{
  "n_layer": 10,
  "d_model": 512,
  "n_head": 8,
  "n_kv_head": 8,
  "head_dim": 64,
  "d_mlp": 1344,
  "vocab_size": 19395,
  "activation": "swiglu",
  "norm": "rmsnorm",
  "norm_place": "pre",
  "norm_eps": 1e-05,
  "positions": "rope",
  "rope_base": 10000.0,
  "rope_fraction": 1.0,
  "qk_norm": false,
  "attn_scale": 0.125,
  "bias": "none",
  "tie_embeddings": false,
  "parallel_block": false,
  "init": "normal",
  "init_std_qkv": 0.0189,
  "init_std_o": 0.0,
  "init_std_up": 0.0189,
  "init_std_down": 0.0,
  "optimizer": "adamw",
  "lr": 0.00118,
  "lr_mult_up": 1.43,
  "beta1": 0.9,
  "beta2": 0.98,
  "lr_head": 0.007,
  "warmup_steps": 473,
  "schedule": "cos",
  "final_lr_fraction": 0.0,
  "batch_tokens": 131072,
  "seq_len": 2048,
  "doc_mask": true,
  "train_tokens": 545600000,
  "steps": 4163,
  "dataset": "wikipedia_en"
}
MLP neurons of a small language model. Each row is named by its layer, matrix (down: output weights) and neuron, and shows model dimensions 160-255. Each number is 128 + 32 x the weight over its row's rms, rounded and kept within 0 to 255. Numbers have three digits each. A neuron's up and down rows have the sign that makes its largest values positive.
After each neuron's rows, "fires before" lists the tokens most often just after its 100 highest values on Wikipedia text that the model never trained on.

L3.down751:116104098090128100119123143088108111122132145132115129083187067120104129125158110177132122160111159148134132076189123168114103112121182040115116137144149144138135116089092143110155128103149075177108106159178117150151066164158068118187060162099148119148082098143087116106152126118107129147
fires before: ", ", ". ", ".", "; "

L5.down126:132117088069181155131106089125180116112105104130097105170156136125167175182195074079115153127051078103080119124132115116113137099170114149185097097143165103190074131179121091200097135141150169133121119071147160107173085110128130111144122127135101113212108056162076125145109122091097085136
fires before: "| ", "\n", "|"

L3.down173:129118113090169122141034134114075153130117094126147103152090123125154133159159068137125142166165151163153139075146112161092087133120104162092104036161112155166127122058142193144114096133120110091121098101169122141127088103099114116106147136077114086128123171076103110063134144085085110146
fires before: "s ", "t ", "\n        "

L3.down165:044175145116117128080121124121138167162120164114095138079136108156051097119158145048124141090089136105122097111134045104133060111149145137138127095088159131178104125149147123145124138136102133094139193114162147117140148113103168131103139119083140173146162145100099154121111127104092122138
fires before: ", ", "of ", ". ", ".", "\n\n"

L7.down180:137125102198143100100106108162163167064147067142164098113197110140130103145155134075180154123112146154134057147066156154085152085194155167150097137076167124089092129122130146078113149173154151139094120140154152116117149106054167193122123168197154189133086104140167151120130175165147131141
fires before: "==", "| ", "===", "Apps ", "|", "Length "

L7.down272:104121133143177105182113069122094132129154173083128143072093148110159109105121155075205159131117160174163102110128143126115132114077149102196115130073192086094087077125105166134093062126090164190152109113142142120157147131194035094131136082125119168201136123133136148117125094111128168140
fires before: "| ", "to ", "and "

L7.down1185:166172132111120060152143157117052056139202077144067115121124091123138152158121078189111129100125166106165137182191151164115059162111133189115156075169104168154162155105147149145138186152181139153204194128160150152131139166173061134108152146164163097109116181087131126186113127140132198145
fires before: "| ", ".", "+", "\n", "m", "|"

L7.down818:159162122144147149172162105145143132133148210143127148124108183115157111142129120125097104101126141165134151151100120150161131124103124156136131105108093140089093140113149136169108110126143104137155163111155129121120153161169133126145093099126122126153082088133128133111150143110145145123
fires before: "| ", "==", "The ", "In "

L3.down372:114125146106117146075137105152092089131092105116084083124168143100158183177146111109127163136139159137114140082167079148107110130146153157199113115176134125116114112132149164081152137187124211171122181139126118122140128137081119145128064147084148137151123097085117153165072093110136130096
fires before: ", ", ". ", ".", "\n", "; ", "-"

L7.down410:163099151097086082116094119099107106132155111194116131134103094102129094122197137096124146127153131064103126145114127108131088170129169121137101072132142097100157123131133083110156085185117146138125125095126127175163109087045116169163161154118154128177089124105109092116098146084116117197
fires before: "| ", "Frank ", "Pow", "s "

L5.down398:149110083123192169166169138162152130152092135088121114127177048073193124100168104162145152144115105140150173167144102140150134139155069109172054112095156099109072101162134077188117148105162188160095100072077099141149118138133143112125125113139100112150172103164095098135144105104099129098
fires before: "\n", "| ", "|"

L5.down668:152133119115095094098144130114124119103135140118131136137159129115146108189173135087120148123136119094064091156140148162097100165148134123168114128106115111120162083145116167141151128142133151116183111124142198159158121091135150158108140140149141165159108129089118103129163142170141084106
fires before: "| ", "|", " "

L3.down469:102174117124150079148125083161099125132150099088150105135121129129129100082158145116178165115126207135170128084154136131095092110165170092115153089095052131137110153124131137098135143104122110105152130137118149143084156070074145147128109128083098141124116211113111118160114149135138144137
fires before: "| "

L3.down0:137109120136157108179087128134157045111134121161133070178102123095122118138133048091163131117140156186131105124124130101149145119100149083115134172096121075103147156105141128184099172168120158159172128198157181115158154109125115170158148126148120146174143060121160161176136141103128134132
fires before: "| ", "\n", ", ", ": ", ")", "|"

L3.down490:177145187133142150122101081107176134111104153104145140082145131163141120199117199122162110027100106125115170138121125148156150114139135149165151183132170133101156124121146123114142114091120181172123115131102096129137080155050136153107113118181159148174061087165149142090098136118138170060
fires before: "| ", "|", "8", "6"

L7.down248:146136197179133098116157121120157135095174099137154130129100131102138153134092085116151119053087073163134192130158107192148121111175138096104161107133082144102113146161126134120103154118090139120117180138198105110128136102098157132120094089111085102194181109146120143135117086151116151114
fires before: "| "

L5.down169:056201130149103100124162169126154092198127180129176112118181116137111111118121173117146060157116151070175097102184114160123131124125092126143149108082132133151086100156195134129122097165181164174102134107129170100148103137064080101094138178146173145099101177122174129116150192082149146113
fires before: "\n", ", ", ". ", "'", "\" ", "-"

L3.down778:144148125120140192080094142111169091181068086136156107185108133087141131156221128130068108148105092139114145158188154138076104126113111068109114167165116186068158092147090115139152141118185100123086104157138150103143173089115174091134155183110148171135124154116154178117157118074145133114
fires before: "| ", "|", "("

L3.down8:104108151083145081095092159147171128149170126137100158097165101123102147121121079079095147037129148112147175160114156108076136102118115163205064141203166059155155074153127143148136119166142154120094063068131122159116113103133167084080142173133151138160107189111096180115171107120145083143
fires before: ", ", ". ", "| ", ") ", "==", "\n"

L5.down529:106111204162147107143229143152115044141136121099115137121139148088119141138109121124151142118153178143096104158112119135181221169115122192153144146095157097153108109170132092086124077154127096119096143155171138131125111124169093115093145137132139163142160143121124105102133128144061204146
fires before: "| ", "(", "|", "in ", ", "

L5.down611:167149109174107134145128181105145152144099085166107160027223160144116133099152164140139064205194167119140130107156153177123177130172165114105092146119137129145126133129144063119187129078073095128147133125141077146109148091184112143127136151109194135189093146116092152174177138076113114108
fires before: ". ", ", ", ".", "ed"

L7.down865:099128098168161097175200099170129089109118116127123093105196170196139101121152144117094121080175152161093058128124158138155054127100159131120116083153133143117114105116109164106112192117130096145203182172112102103147168122135079099121073130164099114146143115102115101141109077087152087170
fires before: "==", "== ", "The ", "In ", "=== "

L5.down675:120166111180126163173155125068156123105100184102110100163114114136149147148100151177122118117126108088084111136116144073160161141109174144050145060092109112151108168115119143096141055134144118048143097132099121119169135165148092147118142088089121126128121150147137115085072145121098175127
fires before: "to ", ", ", "and ", "202", "in "

L3.down726:150090141104178128159105090184041097126052115119144170139105151091146165106111150113140086118135106092088157163187106103124117127122107112126059132108182178158157084097123100168133121166117147171121091141147226120155103126118148104104162139136118174161137185099152111078155155147119139166
fires before: "s ", "of ", "t "

L5.down109:099164162153103150162143181113203107148083102131104123097187150136104143109105108127128180102147147113113153077156164120111088140124144095165177112121127143167109138179130137144205124145094130184117084131110088105126123119090097133161205171118101158141114174110108147117146117137089098132
fires before: ", ", ") ", ")", ".", ". "

L7.down1193:103112101093152108153076119167156073143112140134135104134160102080096119138149111115149109113097089109113127090160146133107135107133070094126136172129133097136101145115114107104134080157142162123125143119153145129143123151135168200115109126146133146131122107113108114101143127179129153099
fires before: "| "

L5.down693:135136096098074104109122099082114092088158125113212134104111129092122130120117093071152057185135100050150096108136178089069174114128165066169152119080093112132152130109067166155096196125162129191105108135097110162099129133117138105128114094113133115152193093132115046098077091163128106130
fires before: "| ", "ev", "|"

L5.down580:065098160152152131092160187134143160141113131118180098057131169181116140088076103144131116169114111087140096106177124155130127123124146095133089132172096144129161113110127149152137168125103153165048179171112093123128152175123146118160103110139121200109109164125127099137144084122069120166
fires before: ", ", ". ", ".", ") "

L5.down733:129096182116095075092120096164112104086096124131106084119147193131173109155096100108151156105124141160091125147110133142101121134116143150180147143189117158117112082207096167102094142138127112176140089083112110136143085235113161102105121106107141219161119095117177080070180116150130102160
fires before: "°", "-", "195", "\n", "9"

L5.down948:117104089177139110122165111138186109113168176109123046122118105094135136180099126164102050167071099094076175174184055117159050133090112137175158152131006075142176142118085140101157151124097117123126168144164133170124146085108154095146142182135127136130067123140072138139123105112103150144
fires before: "0 ", "4 ", "2 ", "1 ", "(", "5 "

L5.down914:135099154096140156154112080133099101122118142102166145106134189107120135084104097145094117159144106122094145128106159111094119103098161137075178156126130130107122141112158181126134157171109049139154092105106145144134156165186112098138127063108177132110125146079153032151105120076100135158
fires before: "| ", "- "

L3.down405:109154112144143164121136128086079097133112072162108124176138122145139152150169165143081174128151148180150158123131130138126108114119167134150131150162102107157124181128110054116076131111106097120117183170119068095146067174075157150134018150137094174146079097086196101119128062157110109134
fires before: "| ", "|", "ai ", "qu"

L5.down291:116100136089150160117093109118113093099137128146122124063138141127128124143125089107140137107145127104180158128112129134095157107107140177056145140163087084125129135097169096080094104111141109116135093074127156100142152085115190119106154140137093126108132082143107093080101145143138160127
fires before: "| "

L5.down421:142196152152147146086105084107083134166157106132093075165115144107082141134121162149119158103096111161116132156193157158116133149125172094144178132148148160150116183123114125138089165147098155109141097148126119085110131136169162132132088105144065098152153058112113162119160091111084157108
fires before: "| "

L7.down512:148095091120130143165161166194154124140125183097118110101160089075115159158095176135141115104171064130100093128112130131101169089164094111141122136051150093131068115172129108186148155135123124130115134059124121115143138174098063135115157120119150121109146141141122184144163131121095141090
fires before: "\n\n", "\n", ". "

L7.down1052:171139130069101106106129186146094106116125100136176125125177131138166108140138156129116188158096136106140096127189099142122132183124156146179103071127159130083138163079128171124144125128146192113097168129159152144115082086110116141122123141157161106151134145156154085085127138154142120092
fires before: "| ", ", ", ".", "6 "

L3.down564:075149149158112107076085057126091107142141093142127191122133146161159160098141085121121101088086127100096168091167114154154185096160124071127109085142180095099125230098127175175093160138099102049096121114138054161125073161128144086106069078135122117143150146149055188087125114145132093123
fires before: "| ", "|"

L5.down859:131162115058121147151106129096144176091188112085123151118070095118103189136110137136155161121122093108138154160120150149152145140102109137155142133090124159137112140147192149175140111215099137148166113061049118140126159085094108131159156154143131085118136128107092154158121143113068163073
fires before: "\n", "S"

L5.down805:187197142108174075094078119088135138142144149117084124126095125129128162153121103111184124135175103138128066126114169114139092139152108097098142154038069090097143135164125164133134129115070108080148167162160136165092165147106191167131139180087121140133138127088116111088105076119074124143
fires before: "| ", "|", "of "

L5.down379:107188050097099148127157183137171161102094194135124145104170176160083124103161105194105089064077125168182146057167101167102191138167107134155146071141078071104170123125132120173100173174134054164107098145141139181164085112147160128143138124079135177141077084140132093169114188081090087131
fires before: ", ", "\n", "'", ". ", "-"

L3.down1130:117122082168098121135179109127184139123131106111100141114150108115069108094119089128103180112147133128106119146175141108139129148101092072159113098126123115079120099104146067123193125164077130118166112157119133148103166120115106113136125132156131146172146164109123074134137115130076128122
fires before: ", ", ". ", "\n"

L5.down1068:133144151118153159131159144177121116137142135103135112083134087099126162135086153173154088097073107122096136097173132127106125179147082118148106209143128080146065088186145098124150138151100141156097116106163116071111145135069085119137065136174193142155140142119127146127090145125104162156
fires before: ", ", ". ", ".", "\n", "\n\n"

L5.down86:070170162109103107092133138110135121169113074074093137108137151128132177105120097108160138109106193112105115152141131094143132122149172117099124114082139097108159141093146074170112145129093118130128124131121120077156102097124146138130137100163122118168130153136128137140103124128130095145
fires before: ", ", ". ", ".", "s", "\n\n", "s "

L7.down406:173150112114096185128145144194108190134142118147100158218128151118064154089039113116213090161089127113159092144101112166138138075100147136136125125118101088103167110109150090128141111138099061085110120142099107057081157079103154162119131173092110131118150144166153098205154136133036151165
fires before: "is ", "was ", "are ", "were "

L7.down854:171167130208122123162145149147189121140133160177111121171128143097140126100113153155128175136133116136153132138046109143158159116114121128144111120114118134062087118109174095120134179123079131126122143175119158141098139143121090146164083100214127106151117106092165137119112173133103129152
fires before: "| ", "- ", "==", "== ", "The ", "In "

L3.down263:136098070184144153123111126091136143162136113145171066135149096122103127144209140147172134159192146146105137121114082139086097146098138159188107137124095150112150062137096136155150045167189142214109105118099177099140116099199102109117133174180146164105112138127148089176131138161120128115
fires before: "| ", "(", "|", "and "